{"n_layer": 10, "d_model": 768, "n_head": 24, "n_kv_head": 24, "head_dim": 32, "d_mlp": 3072, "vocab_size": 32768, "activation": "gelu", "norm": "layernorm", "norm_place": "pre", "norm_eps": 1e-05, "positions": "learned+rope", "rope_base": 42900.0, "rope_fraction": 0.75, "qk_norm": false, "attn_scale": 0.177, "bias": "all", "tie_embeddings": true, "parallel_block": true, "init": "orth", "init_std_qkv": 0.024, "init_std_o": 0.0, "init_std_up": 0.024, "init_std_down": 0.0, "optimizer": "adam_variant", "lr": 0.000547, "lr_mult_qkv": 0.5, "beta1": 0.95, "beta2": 0.95, "lr_head": 0.00476, "grad_clip": 1.0, "warmup_steps": 408, "schedule": "cos", "final_lr_fraction": 0.03, "batch_tokens": 131072, "seq_len": 1024, "doc_mask": true, "z_loss": 0.0001, "train_tokens": 922100000, "steps": 7036, "dataset": "wikipedia_en"}
MLP neurons of a small language model. Each row is named by its layer, matrix (down: output weights) and neuron, and shows model dimensions 272-463. Each number is 500 + 25 x the weight over its row's rms, rounded and kept within 0 to 999. Numbers have three digits each.
After each neuron's rows, "fires before" lists the tokens most often just after its 100 highest values on Wikipedia text that the model never trained on.

L6.down423:524493503493486443493550468519510482526510446517520493502528535546506514476491467476537458497517464517524457481510546543510491477511501475493536526483548454498502456484518484488501546485447484517474511440509477529511536549508491507499491514496497505540522502530465527474530502459555472497486518544532513576553562449458486507477466493487489510487481484512550522525510504505477497437480479494517502503518505498459508504521515537476522507521504488520462558479460499488437489483506487472470486480520517508526553499507548508468477541487460473583495504541491518501492466504487472520
fires before: " |", "–", "."

L6.down609:473536505513500477500500460513488532494478489481524541494523488498521514533480503502476477484469482472513519485475508499457486507542468492538565504507487510494494514470542492470474468533507507531482451502488501503463493518483503516512505492470505492534521495490489489478532506499474451539431496472545512483535520510489534512471501508457503511540522461543490455484507514523519513516506485467466484478461486514455534517465541517517431472520437499522509496505516509541529486507493515511490429528492534539488484523478499503545511459504492494509462495562473492522482485526513455545
fires before: "1", "0", "2", "9"

L6.down1457:446437528486510480465467496514502512526467502519492521534478508511495516444496545466488454510522507506525480507526476536525482495481518482475532488493521458443517485476491497518513450511529519512501528515452483480475498475524479497488514531512481530472484537503509494521480490530480490493536499524488492520512523518506494551470475514477512462495478504497543527486523487486472497458531492502496466494525482505496515460538475511484528492476481454512486528444465545516505473504514505520533460493496514451503480482505481506521512526535493483534528498513514510489513479539449483486
fires before: "\n", " is", " was"

L6.down2770:505505516502548535462459483522503489465473521459529511533482490547473520511507485515459512484538478489539459507485489514457527475512527476514562496459551517509495467485491525488494489510546501504518543502456530510484478491489514445551460520492484491514520516485481528536472508518459451489509531518472489497522485505490467474469490505504531497517498542490520493488482513501470461504495501497525514512513480508531520485490485519483485462516489502519491536438510466501500521533460516490510469502517499501518480488522486450454522479509482543512453494478498477514527498477525479495
fires before: " ", "1", "aird"

L6.down1439:515448462525476488504477470498490560491476475531441467476532454536562512455514498499517512489497495496465510525512499455459439491493507527502507496490503546489505510517500487518508495509496508488510516528457484489533515515499480494478517521495487478526458528519500495509477472486494471488532508493492543492499562508544526485508546508497536493473474509516509487517505492493543496494506497470541514539492467497544520502495468539505469487493514485472524490527542501527511503485520558487497520471497476551519501443526526476480479471486509482519475491492470530494467495526501504456
fires before: "|", " |"

L6.down1901:470517488516504547509486496462502520503456506481509466537552544500501481497538474477480579506506471518499543504521490537514497485531495522496496505495522455441494516465479507490532480473501516540472508500506509495392515500514509497501510476508480523466468488481471520480480491469527516490527520536522479514529557484504502510499480542494477528497505488493444485470479490496524472466515502517503456499496496507464449483493540485508494459514480501509464454475501508511523500479477457507524489498501531533490493500527407519481486532512537521495520516565533480531498526505481492457
fires before: "-", "\n"

L6.down2347:474477534496526496500516469476533493497501489515494518447491499444540492534509521463479489464516471494467488483510471513539512493455517517467534470534485472495504490477495484518487486492503460472530454524468454466488506515511489508487472499502517429498539502499481514491511549420523496498528492524496491491492479441520538486489473501478535515479452504455536498477498493503518529449490551560523463503544510492494489444530437537502531484509542502470536507482466466465548470486520492526472531501481525519469513513504482511495474523506467516558469461486499508528524514534531456507
fires before: ".", ".,"

L6.down504:482520515491502539518506503512503530480494524472448522479515449516471513502494507471484481502535526470544509487532498473465533506512487467480493480561531476498539503527487532494466479527504489495461457486474511476475476502524503503512528516516484497508542480514489478525496437494509515480521500513480566522542501548523504491509530490476518503496508499523508457458497501517547523512481503446531493506534471505461491532469564476532497497446483490491499481469481528476497483502514511518498487508496465502507546491476469503475480464538495516526469497518477503536505477508464508501
fires before: " ", ",", " to", " and"

L6.down1003:497538505543503512497546501481512576492501490494466497459511436451535513466487511470519458466542534519490496487477488468487475479533506512491531466572534507516477460534490461530499546491486507521522525498466502519534488525446516498522518484505528499519502477525480444510481535488534492483466493495493503542531536516504483489525488544457490444539501498485495466494529487486476482483532510509544489498502463494502490503496501477525457479506514540512541520516520540502480459465490484511468478506518531478498474487486472512524503525529487486513521481440526495500514538535490545506
fires before: "s", " to", "1", ","

L6.down2297:523513483476503478466484491488442480497526515500540477513478496504483509500510499475518495525533512510478471516478511500533519503500513515493483521500493497475458523545457521508499484489506473529472532488552515525470539462513480483510502523482474518517489468484504493550469507510488555472533483494475470540537480528523482473534507505503523455508498483493511521504499516520517514493519522465449476492510464532523490497528484497496546519504511455498457471481496503509501501512516487528520499479505488498535520499518502489511473509489511510508462550490499473467462501517508495504
fires before: ".", ",", " of", " in", " and", " ("

L6.down1288:531506489502487472525508544491464477493499527505507476524493478479481491501454512498472524537455546499514500571468436487521503488502505502521491480492461456483535484490501520450530541511495504514543536494512482530503476487499468472540509522505519476501529528518532498468495499500487474489464530489527494504487488535493465477453495494517517451545449512539525510533511484482466488494520483485514498530531540540451509496497470531515472519511454493508483494492500495484530445470505458536508492484532502476460533506491492511536488515462485507502538505512506437524504452465514548495
fires before: "1", "2", "3", " century", "year"

L6.down1390:487471519520472519509485532491480482498443533464530528494458555526470482503531491550500480514487488494480485500510425512455455507503490494479536493478500464485475538460487508483522481519470523448497509511493481497496522497466504516493499499452516497526539528500466491516512500521506498485480454531462473494505457534507513514477505466490506533538522531472569514461465513503502495479518488509488501523463508504512505529516468539565505490532463519526495492441487490491566508523508502495515485485519483486451540517503535500474524506507536502517479485470519518505498506512525522502
fires before: "9", " well", "8", "0"

L6.down1:575489523517495499476497507512521531475482511495463511504527527534494574519503517510513425489497485521465493499507472519480533467463495497501502502508510492501525509521527462510525530497517521525460529509498487483478561515493486522460476491517519532469540507511497507456515480510509553515494501505490507523498535518513514490498448485506509523541493493490519522497532536510517516558520456477500484494451498474496483495512469480509519513494477527522458478524468489486508473510514545528479520477498428496480516504455493527452453487469510506478502513476521511503526481545503481543
fires before: ".", ",", " of", " in", " was"

L6.down1894:537527543506502485486461434507520496492559531515504500525526556505516514522457473491489463521485489488531554519517551483510476505497467510482468498489487516522493484495500485531516494499519513522449469502457536490496512466516538460484495472539512529514464488524458517531468546521495496449545469528500487525527496519497488455469492506434481482496515470491474485505458536491517503504518510494458481479504497487549513504449499504496541457468477493501507502471452527496533497505514479527530522494515558486508517503532487515454491524497495456542495501491458500455462456547510489490
fires before: "\n", " The", " |"

L6.down222:506508510453533460481500502492504472509438536512458486508516481517471532509503502489519542510479466456500508464494502489538521492531487483490482504519496529509482497514511444494495490481489541452544498507509493506495498514572469499487541497511475518482503486489468530443545518539510497469483490523513446481438543454482458504457523500539518495475515415518465522508522521516517493522530467505471508480472504548477551478520509454500514493525515473511474511535478499513532507508543500459515506529480463505451517518484455519544508511497544502535499463533514533505489480484500499498
fires before: "1", "2"

L6.down1261:529501520487523474474451509524512532490501483517476514496459508474487510466542504542474516470494491532536487492454527469508452556487490505499499523492504462510539497473504541447446484492488531496460545480492490488520510485524507482511514467505485509528478485518471512498509507512507486452428526517533503501525512524551475539487517511516528484451447496503502503475477492515544540529464543493474509529483513524505481499501469487490512492481507530522517482505484492497528547491504509513483514513473511524510484468457502504453504483531482493501506505491497470518483468475483464518
fires before: "0", " years"

L6.down3063:446510528521509495521506452480484506498510510505526501483473511474565456487478535499465527502514518455487490471484512505537504487513489483460517508518470515500463492479533530480492508513528511453494500510511514480421475507466475495513492484500481425472500518520551510474521525504513499496494502510467476511498514504521521506508515523513529447469459533486538460441506465495522501533504514555491525489484509508481534504486508470526491507520506492512489498491487483550538509515536514462532467495518511516485541495488465500505463479535478492495517511510477513424507473485492501473
fires before: "1", "2"

L6.down366:505470465497528543518525497514538431446486499465506456518477508544507529512497458503536471536487473541486466492479532509475484502493470475513495505487537486550539477491521540513532450507446504508469508492502520533529493483442514502527508525520461524485464488513458508523484460479517485469487484510478514496508453498497537517538549509479545480473498505493493489529483515484505532520524460478495505532509510463495497502540520491507485483501502508537500461485524474479529494489490507520502512472504489490521500479519538522506488472461506513529554483498505472535543520482473479481
fires before: ":", "0", "6", "3", "4", "5"

L6.down2429:500516544503459494485497492520530479475537497472505460500534481570526492511512522468532469474501543482536497476497498497495461519477507526487524451494488534508487521489494487492506491524497486512476528491476567528519511460543511508497514482468511479491465521492518495498532518497506507493523441503512477549478465547470512477484529508505521514509529472482484478513490519509525504531498542502476529493524468502492479513503473447523479472514482504523500483494493515484549537474497517536511460490504527487490545518468530551477480514530495492537456447512505477453487506498507537491
fires before: "s", "ll", "ve", "t"

L6.down121:489544457522492504509505503470509499512497499469508489520503512504502494514522526506474473535494489542486477479502476496511454463539519502476486487433485493491495506544556508499473465499508509491498459541472497498504474524465483526503502534508532496464528489498520492503513541505495510552532511464510483564517465490471530504539538499485513536527456563517462502485529486503495492505451521517518452563524533473542539480523504456491490492474536490463495517496469525521549503477513472487504491526439453464509475482565495500475489538537516473492493489471472539497493483477463561498
fires before: " of", ",", " in", " to"

L6.down5:462490468505528500499499507534517503488499479502479512500523486524484510496500495498462476526489545501523459491483463530557507517497538519538486550472514487525496502478502521469495489522532480470458510531437489463464498496516498520487549476494492500564474483476522533474504521468495505527500486528470472486526487506498523502538503526502484493538495517514540505454525493479515508524540513426484512474481497503470517485542505469491506509494479499524501488514492524529530524467497504540497461516516562564482502511497487525486502528474525458511508499510511518458511515476562475462
fires before: " |", "″", "%"

L6.down497:469517522530485461480505481506515445473580531495532501507474506470487492495519511494532461566471517534542541513503474499483502490463495521533494534493504513550530525516495500509468543501485487487471522518535526477521491482451464496507528513511470489489534439509502459472519463459480461500523504483488479489491500511516459480498514508512528492517536478516505491489492492555511523478472537518525532452511517485558492476470502510510529540473531520518468501490524473504493538554481493476473531474482499509456499517509519492484462505500479518479467489506543548528516511515438489524
fires before: " |", ",", ".", ":", "\n", "–"

L6.down1354:524490487491509512511548513535545504510533496493497510494515540492491477551511507467462524520477505500514525557503444493538486517540492502492503504494551468527491543490539533513475468499509507468560533510483519519493548507504468543479466522508492493477481466506520489452500495558521510491523499527547536502478540477493513505494545521502476507566483536520509463480487524479491527500485549516525465509526467499475505495523507456525511520494545488481481486464511478510531512490533515492492516484504518534558495480491492538503514519504491527414516529514504465531500507508559471494
fires before: " |", " (", " /"

L6.down2035:499499508503420504453499483474472477471523483501467515531471433492482453500513536546507448489489505490516494529511559455506533545525509509506460531480517507468520517493497509471534470514482516537479489482500535549527537515521540484513542542517487484513499507491519481500495552520454499472505475455487484523544498539550478519483543522461489506522463521489525454511547514515485486545512477477515534546464504523540500499500529502491438506510513544481487464496523502473483445490488516484496532481529476507462522488508566484562510524547500491482515530460512506477473496471498481468
fires before: "2", "1", "6", "4", "3"

L6.down1244:522499549487483515478485479526508453494509481538483476485544507510478488507533492472502478507490509483488451464516507514461465493496539466490475549506492520493476459507497523523486489528482453509477451480519493516506507527512540506476528510520516516486528574494520514492485464412549462521516486533529482516522498489452489485505513524481489503480497496463520515535480473501488498528506539500520472488510513485521500466513499470509492503474462477510481511489471526516508552530515517500436469501509484537468470483520466519499533470473525471504515469538493506486539476477517506488
fires before: " |", " the", ":", "."

L6.down220:592488468500460496523483472448519564501539543506509459475449519478552512467489497509501504473499532496481501529508513492470507513495474530510511526546514454501528517516540503512496533516460513501486480514493470518477520513484473514510518507488525475512502529505528565474498554518480507454502511555523549492471445502527492523485513498500520498496493505435489524506514514479486534524478541452472505539494475422508502458480501529493489432478504486485487539470465476509538553482488475483544536462480444492493526468496485492480481482486472542504521476504486514476492495507507527504
fires before: "s"

L6.down883:494510454504525539523514509454503475504527528513503521507496495510478468517480496496471476441499469486488478506495482508549502510495493491469512498440508500505478479475510473484475476498502507512441497525490564480487502527516507454513477481469462488477499552548487463516471480519511498510431476522497461503529492524492452463480500518493534487502473525463494503499526524479514481539539491540516516491535538493502514478495528509518461508476512499507467515479447503505490505446524454530509498538488536522486500545529461530514507498514510480471486494553496489497456500495521524524
fires before: "1", "2", "0"

L6.down2403:557549521500534495479506496499478458509490516503532482507465500510516490511459491494496485568536468523505499518515490564477483476499496485504464546475502484497533493511536523511492487493490476500446446477530521440477478516490532504508474483528499491459528509497460432522534501463484474531515486524537477503578468497480488548503454493447481537514492510494478482563469499520495514530481505525492484461472563516518518487451518531486494492481554497500513448492508511509475570481513491485498479528492496496500465516519481473525498555453502548546509507540507485454501522472540558521
fires before: " ", ":", " to", "-"